{"n_layer": 16, "n_kv_head": 4, "head_dim": 128, "vocab_size": 32000, "rope_fraction": 0.5, "qk_norm": false, "init_std_qkv": 0.0298, "optimizer": "adam_variant", "schedule": "wsd", "doc_mask": true}
MLP neurons of a small language model. Each row is named by its layer, matrix (down: output weights) and neuron, and shows model dimensions 0-169. Each number is 128 + 32 x the weight over its row's rms, rounded and kept within 0 to 255. Numbers have three digits each. A neuron's up and down rows have the sign that makes its largest values positive.
A block is one neuron, or neurons of one layer that tend to fire together. After each block is what it responds to, as a language model described it from the Wikipedia text at the highest values.

L9.down548:139144123149105122118135145147137119141110103128135150102102154134143125143148089147126121147138136163104119144128134142149135104110132130133119141128152170125186140130126133133109134108148135108099135081130091159108151118104109119152132121128130087129144141125140163147142129142142134114101139126121119104132158134141118137155146090132125169133115154091122101131155125131113150145137128111119114118113114160120138111130101125122116141132154112135141099128150148154136067108116140139163113127144138152118109162
L9.down573:147150115157109113106105188113105136145098143151136160137110146128134125117125092149134134164130148142104151122105139125135124110118136135157139116135128142115112102118128151119147143108153102105119119107132091152135152117136109111163149127124120121111129149139128133150138128099137084130100160107111089122130125123163134098159166118132095136105119127100135119147127121122113144119162137121103132142112127145120121121126122116167096146115156100130126108134164117145137111135107157137137120171121132164146107147
Description: Closing == or === of Wikipedia section headings (Filmography, Awards, History) and line breaks after a paragraph's final sentence.

L11.down35:183120095140136135180105135157139118142195106106163129134145162140144121143091162131163182178140078139142117158090090152116168197110105058120122099188107147114151083139160151111090139073158161097114086147178102127101119117169119126117116125177097236129077114123118082086154157135120094140116162118076171166124154140120169192122136129130161159090124116199177188164124135164157114117158101168141131153161096140101081122147151095151153115109137099141129148147090224091156152173153105084182073124148119138064140157
L11.down40:177148125188172092101134119162140115205111135104149172155159152132100058122108207102108123144128128127130160113113124023115163100106093105152149132088144142119099140125186093152131163063129136086127109168127071098075128147132094137151144130113100111088123165093138174113121141145208140153122149147111200142136113103087152126092136170177072133154123185197133152160100151117181104160152117188085123159131172138081074124153151121131153129137187153147176203154135194126165095197171159096113201159149119125099178094
L11.down231:111080167139117130144133175141158078162185136144099089071105122136132095090122182065155176106130119078148160149119132111150116126136138087131085181108175175114163147125155143104143116110120030146140112136134077101078128101122125200141127124155130103096105125135095158137120165162084096148124074090166121069097167179162073113132152098140203146126116130157098147116113165131184136157157084144141136156160112103154160100171043146194104114101140138111117129108142117107121138097132117104167139174145067196153111113
L11.down338:155113096201185130127133067180132196111198189127102118159147148192145116165087111161183092120077105157095093055092074109100119136089095156087156086139140119118131157108124105104102087080101159181163146146143169105098136089134107113105115156166101179102110118150101092136112110137086136091102117089125170156143122080083161057071079120169108168112127165124103174168171125113125154083108064117095097141125115142217120133162134107085139148154173137125163097125080108148066098143143127160143151159114113184087144083
L11.down546:155155122130172163115133077178069123122096112093177161102151167132071092124142182128137093115086129106149126117145152100144084099106146177097140167128148159123129122096103114134080061138195093127155152145183107131139170153116121068138110150127110116138125107075052127158166100161189102215148105148108231105125117116141146125100133133160109166138087115135108121172128106100120162201153095058153139179190141154128122142095188157165114155133119127155152096137094154112127095087168135114105162128155114071144128079
L11.down967:155122171141158102110165147087138085164161083140171139070121127112110183125117177125145087185178105101090143093144087131121139125145189139160110153124147153131072100153128083107080159106104108065095168156154118131153154130136079113187168134157137135118204100052124128113135085102170193134147144208192158128156089106155154109143111128154164130117119148198095139127106132137080092156123158088050106116126108159158137107061147092121118143130155148156144110164108169115128173128071098139127150157140135142128116128
L11.down1171:116099174119132166080126157099126109100127159141157190141077159087179170116114148169160098080164124110077154121185143108123098164138078179142144112152091152155112080129137114139135179136184178105150083141138129123099097181124120133191143154172117129071157060107189119187127135151121110142111101197109104077159171102116140182126132176126181149114149162148092157124120147104079084124183144094127136126074126123179116164068180146155105109165113191165170144130100054162172213132081131129149128174159090139097173171
L11.down1206:117118157149120136117103113143114117145111086083156135102157184119092157113125090136145121156179092123084181156199102137153048142178081146158116137144091114128121155121127132121108100168103142106161096105168161074113151158153123093150154099118106057153177163114142174129180137084128185111093077195133174154157129179222077116102136087123124098116158108089167132157112090112109132153128138098085171189128168142125104166150078182140174184100139177040146112180158120137193203108099157088139185139100129128129156106
Description: Coordinating words (and, or, &, commas) right after the first item of a pair or list, e.g. Life and career, Walking, Limping, Ant & Dec.

L7.down267:099110127084132136131086099101205154114116123109097136070107114087098128167146130087180131141148134089169168112081132101186174183126156151097115125066168111138118117151100100142138109131142088142104176096141125116153130143125141088119134132110131159151134114152102119192140155163132101101144132103158142134121161112144150089218124156136188147116145091098156142119121085131086080129089124126074144133153137116124102126138147179105142143128167123166120144138144076101121109093058130144083167121090078136133106156
L7.down416:139129150110137148121147133159117102059165145108122110111114198090101089146122061169130166112150113127106167161119155147136136158108178144114202129114203117101078162138090095111102149129152124151109099121140095090124138067063136150132140101165202122102089118137116190137155125067045114110096137115097125115059130124153127111155131095093173131152111110098166120110161146166162137123127131153185136109087113144162140125159089152105091113185109076143131137106109120120064088109154077101073132126102138142104122122
L7.down1024:161125106103098105068129162130121088134133146125108133105134147195137121205099091160159130140090110172097122086132068107116125170173105146089144150062158108091099106120137159082112151107112106165113140115064179178091112120114077131181135120105168107112127148170174135149109137072144120094155085081120108114104050077131101165156122093188121143165110090104127158117155176166117081158089098082159167133125166109139160072085077188103100171123134132128156147185145100143076123138180088138161088166126068100129065150
L7.down1153:139172142169154134035085126137153073089165155139137139097166124165170126153064148117141047136157126079074097161125147192136164080096100107191140090084162181132143116123122142187163085125119116167132085136151106145062091099138176134142117116090136150095124122139143126117099114175115084119102087145105122124116126145053085128142133103110208116095155162179187087177074140129105106116170143102080090101160163115114128091099087127112101097147144136125155113084123130141090094122162133114094108106111080083095140154
Description: Sentence-opening In, During, By, After, While; to after moved or relocated; and semicolons before a city in sports schedule tables.

L11.down417:095091144138115097109167067120163112123181095153116142108093092123078166161113121110158123099127162114145119123113151075145173148153091105144163187129105118171135103077142133103114220105147092180154102108118155100143132095119161122135135131119089107066137147085132080129169101120106108110098095091114175005173116132068115204143152105121134098159146080122101039124129119038144173131107132144104115117124106100145144147150193077149097138140099104170095105146124133117166122147106178134069171088112168163125134168
L11.down470:168131139062176211167150110110099192126125185106126212113136150151142077123168119086043133162144089097087130173076155105138142092138119087075115194085139116066129186087145108133156172084119150214134085180089159125173112164093166156161176104093117138142102087070192102092159138168087162088148134109115113152152145089128072164161147133159094174131112132122123148167075139096132147159168135130155129138129111165077112110116069144149099190119148140130142154153145124080082132118142064102139127097106124162103151098
L11.down630:074113188135125128122115151138146126104067086089137108053149096115137145123130139112097182167099116137134143117069165104106121079149128095152184101124198100199117131126150168131119124193147099155057139126092116130106106138136124143110135117094135103174089120163091133114168106125134143132174101085168133086085085134161191068160118125095142140151169200119186055123114136152114082157103189087110158106113128207134147127109168141160173139123108125147140151096134085134098134131125162133113160089068144097096086100
L11.down651:142162142086175155189147154106135161160110125153176164070130123176143114116119097072091206095076109105120189126094087107153147095132057101096142138063153143075125137144086116131147108076072126153153087091081148126093181130122128101039115174143108132142123150112137211106066124164117110118144162116123203090101171119126141141157104093162145116120124136135075128106072151115061157191140186147163121203170099110194181106139128146166116148106067132115106155117165101145103119134137136097177183157138148104099148168
L11.down743:096102113081178089160199169153143113135115115090120087083094110110070185109127118067152106150138131128054129115055157205116086139128131146110186182157159131063101152127177178091119102102092067086141111172164107127144159154131114087100123115146090111154100112132157101115177132122117140103084133114109165149159123159136055072129189109106060137178152157077152123159137136105141089159097136103141114116149125172133160146086113187145063196086068144121102176146172174130102191139089138119143151160059102106090181114
L11.down891:121150175143115121084107146100115144132154158149153140124143109161077135168152094127180160149157145125109094188075098158096187148142125136122127145095120178110113075053130142096087070123166193113162145088108068167117162114137068149116108157057117058100079142136060138122113142167133164091131165119151128121105146132165094107045136135095137104142123190130166120099140121175156115134161207099100123154074111143117093129077104034183190145149128115095123153115113079128140146131106108154065137134121095170085053121
L11.down1022:138050182084144112167160186182111124153083119115100103109146149118095141148172158153084115190059177118166140190102104119169131102090169137000147116136164145134137130140106125090099135116146136061127126136112156111160135124097135129099081123109143132127099116098147129132082120098100175157080100080124123115140121116090082087208100174058100157092128153083169120173163120136143130108132163162082084093108119140095126112087165164130134116133066152160122108113137103151145174125109089102140077087144122102088118103
L11.down1163:117120106122094134216151159150161168153140129159159131106123098145118096171149148091137099096105177155162141066093157110110163148126126127098087099096156132127123126162133124147130135113142144087073130119092213154164104160098112112137139145148137152114111148123141074093162160119151142121148110091106096058133159195102134138133149133172164137142112110147092147144102109161156111111123118141071129165167085172088186144134102114090165120145142117110160110134118131072178058170125111113134086108134166121102105192
Description: Column-header words and pipes in the first row of wiki tables after a section heading, such as No., Party, Title, Year, Season.

L7.down455:060124135181094133131129197179080060100192107160126125168143159157118066081069104162178080179108124154098078104167071105091059143112095105152101126101077081157057179128136079144147126139085164138164143115090055104167133102088140152136162124098110175120118122125138165122180148083091088068181147123155156185060103140142129152050092169167083094148144143108112133190096206079140135181175095111150117155149098177188169174093188149090142174118125155166103113132125092142130117109152096110162153113086131147105145137
L7.down486:089095134135160123141191149157045124158146158126075102125160092113164161145102089100147117092081071116110188131123113149118114207132101141084127214161143180116089095122136031122088185127110162116200161129118078127135177083084141128190178141108117156124112106121121111154125169137129108130115082165171155149121116177139100174149147119090162127174092124111144117108147098119167190185127149148130130123099162081147188122162110145108110084112085132120095155150069080125088100108176168093101112112087137095062104146
L7.down825:112107027086121146155113107177093078123075136161196166167131162136184153117129107160125113114096146105161124119171114063174126109172127108181095133115130121073169151114123064137143074170129144165119118138081139146112089106115171105157201111106171182161161146135171130186126085192127061179154160141165151113194103082142122175135133133142162119197090144103069106102158154117145121213138105138114084179160168163096167114083130139136121124129124126165105130119103104155117197151109149064117133139136135129104137079
L7.down1167:090136071110090094147115160182068102116118119121103120132143143180113117136086073135078138165124114106112105085077139111119107131163122084113169156144183106152158097147109145117140115111125082084155119077142129099179113096102109080183135152061114172169116128149142159153133172176164116077091154087152107154118093176153093167145121096101127166129063132128167075088213119184099166140139106136090079113207122200143196183127170099086133102116101136139102054141131102091102137148190083111097111088151160170109103132
Description: Joining words (and, or, &, hyphens) inside fixed two-part names and phrases, e.g. Trinidad and Tobago, Track and Field, Design and development.

L9.down696:165104128197125096148098098096143103118091123152079164108166104138168104122162116147114094116099161145109070105138166159107104113207098122077109114138134145153191183126134186104191093105141082110088168151106159134159118095140150104114140110148161119081141106214117160158138090136132070164143085136124105116196144152171097115146156096164111117179166103198079129142090101075121160141142140121145074148157149162169177096157145133126116127182178118111155123115146180153128154080139101126132149144079076155124128130
L9.down1196:083127120173147162143135131099136124126166132128056146067075107107090100142122122140141126131122176114126137129097183117168125141168055101062133114118111188074117104083035163146094130072104148132133130127179143168157141091168121134135101104125081068099121138139148148061144137165121111114142090137128110126146091140138150159180112144070151176133114095128128155077107108080111143127098159140162153158188166066131127174164153131128071123132148129140141094114090115078122158105116174138098127104108116104128105096
Description: Column-name words in the header row of wiki markdown tables after the first few columns, e.g. Actor, Lyrics, Total, Candidate, plus the header-ending line break.

L11.down337:129129101123145111103097135130159103127112121092108135157172098122122083122135125110154128149187101126117108130146142147090157127112148102142169180190121107117143127082145142106143140133113125091111182149151194131154167148111112169175149150097122095144107129176146136162123136140103154086124052108130045143114113172162131126127132126113122138162127132118117144121166148126087157143113143161144096150114121147151116117156084120144139109106125091046157077149151117124167077160136135129139087181140119140153116180
L11.down577:103095186191138165114105175100108110173087113135157122173163149180180110164144070109135118065062126104120170124138113032175118095130191107106140131082158160143111088132168069124126141142129172112132146080111195140132117147122118103165166107127162108123133146152126071172158100145140143083114044116123128173121149130159099170162152167143143139123144169121144103149166128179154123127063180114120135150156158158112157078083157116160170131157162147185137086102112128066143132109110129093168137126051113107147139136
L11.down644:114128122120116140084119147092169122100070138110114072119198139159105107126154083079118145086138155069121127194135142091198142138143137123154129130128153144098106101119122103137094150159125118170172105124108171116183113099141161154121093166104152125161110100096078075164136116152064165119118107136157080090085160153117151170136179175144103237119155114139189134101122137113193096153122100156122163099087080133168129141146118085124107179113109118113160135069097144156117108115111140055070059069090071104142110113
L11.down730:124179107135140096135093112114165143104163142148108106196085121093151122116116176052156126239116118110158122112077059131120108167135053132171095112125167164063164124094117174151123136108076114130077145154157138144051146068122087089078139165141112097179090131137097105096125096173141116191151152146102149145081107152174133115094126120111107114146092170153147087207082118140106170157104144097128107108111104146135152199171158164153163121117104179128163172134150144098149099045105154104134125135084138121159104170
L11.down772:026091122177132125089140162175051124138114110102094022090128129105121186168209139124127095150058152179155126108102126072157170079114133132182114138128120102102116085146103153114155050090144092148135158175126114167180138086106161115116146114122138152143109105133130168095120182125087194146065118115145069101155074146120117151084087076133106156166053107137087131121150170102141077145080123166085181087106082116163089103129128105076118110143208132070128171145143159143097156123107100141096172127126106124098165157
L11.down781:163127175160116118123093168128158107053105144093177112183133112101126132150155106145151127110133122059148135149087185160123124117105075163112142101062137112092074111117147158107126164102109136100183134113095188092115103099154126132172157128108106072086108187115150121113124099155105145076156133119147106171134129157170110131089161073177120080108140152091130131124155107131183114089127113145084113128095067159119191131122189216121114152089158118058096147143109155109143170192149156117105179218109151152135078179
L11.down1121:158079168071094144102108092086127060116118106149148105143119134088161132142198152119149156154173146123142138047090116179118095155120066082192087098151097131195106126126102098109156135127130087158164143152141107118138139120138141110106059125109139091151148117169071173083102159140164121152065080129133070153158147209122121106146102175120068164139169097145149223119058140142063098088125165127162185094092158089158082139104106143130110151077103139076156182123148164166127132107229097137135149137212132131136119149
L11.down1141:143139076130137128065122109125151170071144099185120121135076180187145075144145141169175155120156107147110132172112097126102073175105103145103105130149118144135143089092104136145076134143158165092143132173120117146229112097124133168102131129156142146166134140137134167113078124089115203134101134155131147112130133106053083158059157126172120105055089110174147127102136151113096124141158099154140109113154184166136124142088133125125108144125145135178165128149097108123126134140125135085142119112152131106187158103
Description: Mostly the word "of" right after a quantity word (one, some, several, two, 323), as in "one of", "some of the"; also weakly "among" and table header separators.

L9.down848:141084107134061160169198114130133131127119143127112114147131122143089114133132136150140085154115136137139131145134122116179115135087074107123095100145078136144161129127130161153106138136115140122070160132069114082196131165119176133167070131068106128150117120105198094162109104184114138150076084119210111155098127150093109151146121083225107149148121119102136162074169189092136127138082103153162101096097131142104104132134175079083117112140106093145141056168133130098103181095109124095157093198140067066121122169
L9.down942:125119105134182149137138149142122119170091085133103130084121151167152178179133139115135140107113109133164131148118110128180174091157087157128173183123167113127108126110123137106128095135178165139104170086103176158101110106164167163141127123115164131127164173099130098153106035107148184159106104138140158131126154132092118111150128124169104114163159140158154168106132074073121104069163150168146152088115097134122068146122086085184140120137119106195113173156104169075074126150150147097107102145142123129181153155
Description: The word of finishing set phrases such as as of, because of, half of, most of, one or more of; occasionally mid-word pieces in names or tables.

L7.down282:105096183168119103135125083136100166129083136110123136095059174102135149154161154133103115095146179092097132147097084117118108152125109145182137185145149166080153129131140097070143160109112117131098148096150177163129162130120087154065162079093077131170105156059125132135124085144090145126117111131155159049144157129177119113171116145121107113126115115085157167112110142082075145167124097141135108121137163130128150185119141137166135122093166174112135131114164164122110130040185105101174089189077085120104124198
L7.down285:149128156167107158098175109123125126104134143157130111190097149071087083070142065070113099126080040069099125107114074075129113122128091173122101119095145133136136088145153145125195126109152139147186194105137134150164175107100108107103094159105146161175153084087143171086185116134147153140105103177115156094085118102123080157115101115108103151131111092073119170118166151140110138122136116145151114151101164131129113113136154133157167064056156039200144073108187077165067088150152152104120138140088144172077144146
L7.down670:106096073148088088117171134077130098086106129108167105108120137119160160132130127164107143150135184139119095099141132162178122163093115116103139130142147136108174123096102139167132102131088113113155111136211068116139123156144098154151152117121137147208125080128026150113129199182145143126079152132154097171114127108107157130170123084117137116150071108105109185081094151136113085178115117163130111131110175114156122091117107123186144146137167124091140133152150112082143093093088189150081133140140172157159106103
L7.down1090:119174178110107110117153131104142146151117112159141139149069162110149095094125191115100184123171133184135148109110132108124061121117121091158081075144177145123141099142109133166093097111139076179126120094129137055124133163150147123133159138170154150099116073144149186073199123105128104141078129120132119117155115120164115093112177129064114138131190145140053124114131079117121142126148087106138117141137185134082131120181134155109148165099105158148168121149112075124149150178117179095185135100138155152186157142
Description: "Party" as the first column header of Wikipedia election-result tables, plus weaker collective nouns such as raiding party, group, federation, family.

L7.down219:130124109147194113067120074129087129139081129198055162135139134097139151076133125088065082166158166204178122096122160126144126135135077176076148124105119181104126145103148095141142179133120090062108094120086102112120098072110120149147138206111147086181090167125130098076123071149148130105128154104180150152114166133097102087147126141089091175086089106099136133080106185181209153124079174123101116173100191097171061145100179129146087152119148133129133095131173120132101171104124184180170104125104118131137125099
L7.down324:115081148125113120095209117120124079114139111123105097108132099174173126147181087164062115203092083096122159139141156169119103152111116107123090139125117115158144051179171076131107145089075105123181099094145095131056163110139201131113141087123121115151105076112147165132124104126128126076143101088172142127169170126136108162130086113165103221180073077096164083172132125108154146132133070074109143108171220121115138201130059122171102085136133112102105170092102072162141120123113133073107117160147104151116072119
L7.down499:104173174098148100104117125141122175146176141148142110180122078163125141107094163120172255189174088103105057113152136140154116160087129201111106125157136088140125166101098101148114129130143158117108086139159102138089164119162084161094169143172104113113143137127121134159075118191128101154128146079144112096104134121131126107171090147134131104110162112177100188151154173106131118088124174118113105132174148093123158165089134105138134119149119145064144169070098065095129063119096149105103170148163118161144123134
L7.down909:137135142123145078137083129113116119166111127141084118136146101150127169079108163054100080152041131125119113143155148097118088134153116119102086159129147146127124138121117087128154101188111086191107140110086112146063115124139099115137127102158101158127118143183112086136128100126136086060110172087136171092156191129134105116092144124129072143122166134065155071091135136093058109181132080108163147141133074170104105131121122093160105130145155157045117120147108178127122155092174152074212099065115156078130129097
Description: Predictable tokens inside formulaic Wikipedia text such as census age breakdowns, election and sports table cells, infobox field colons, and list headers, e.g. "65 years", "List of", "Turnout |".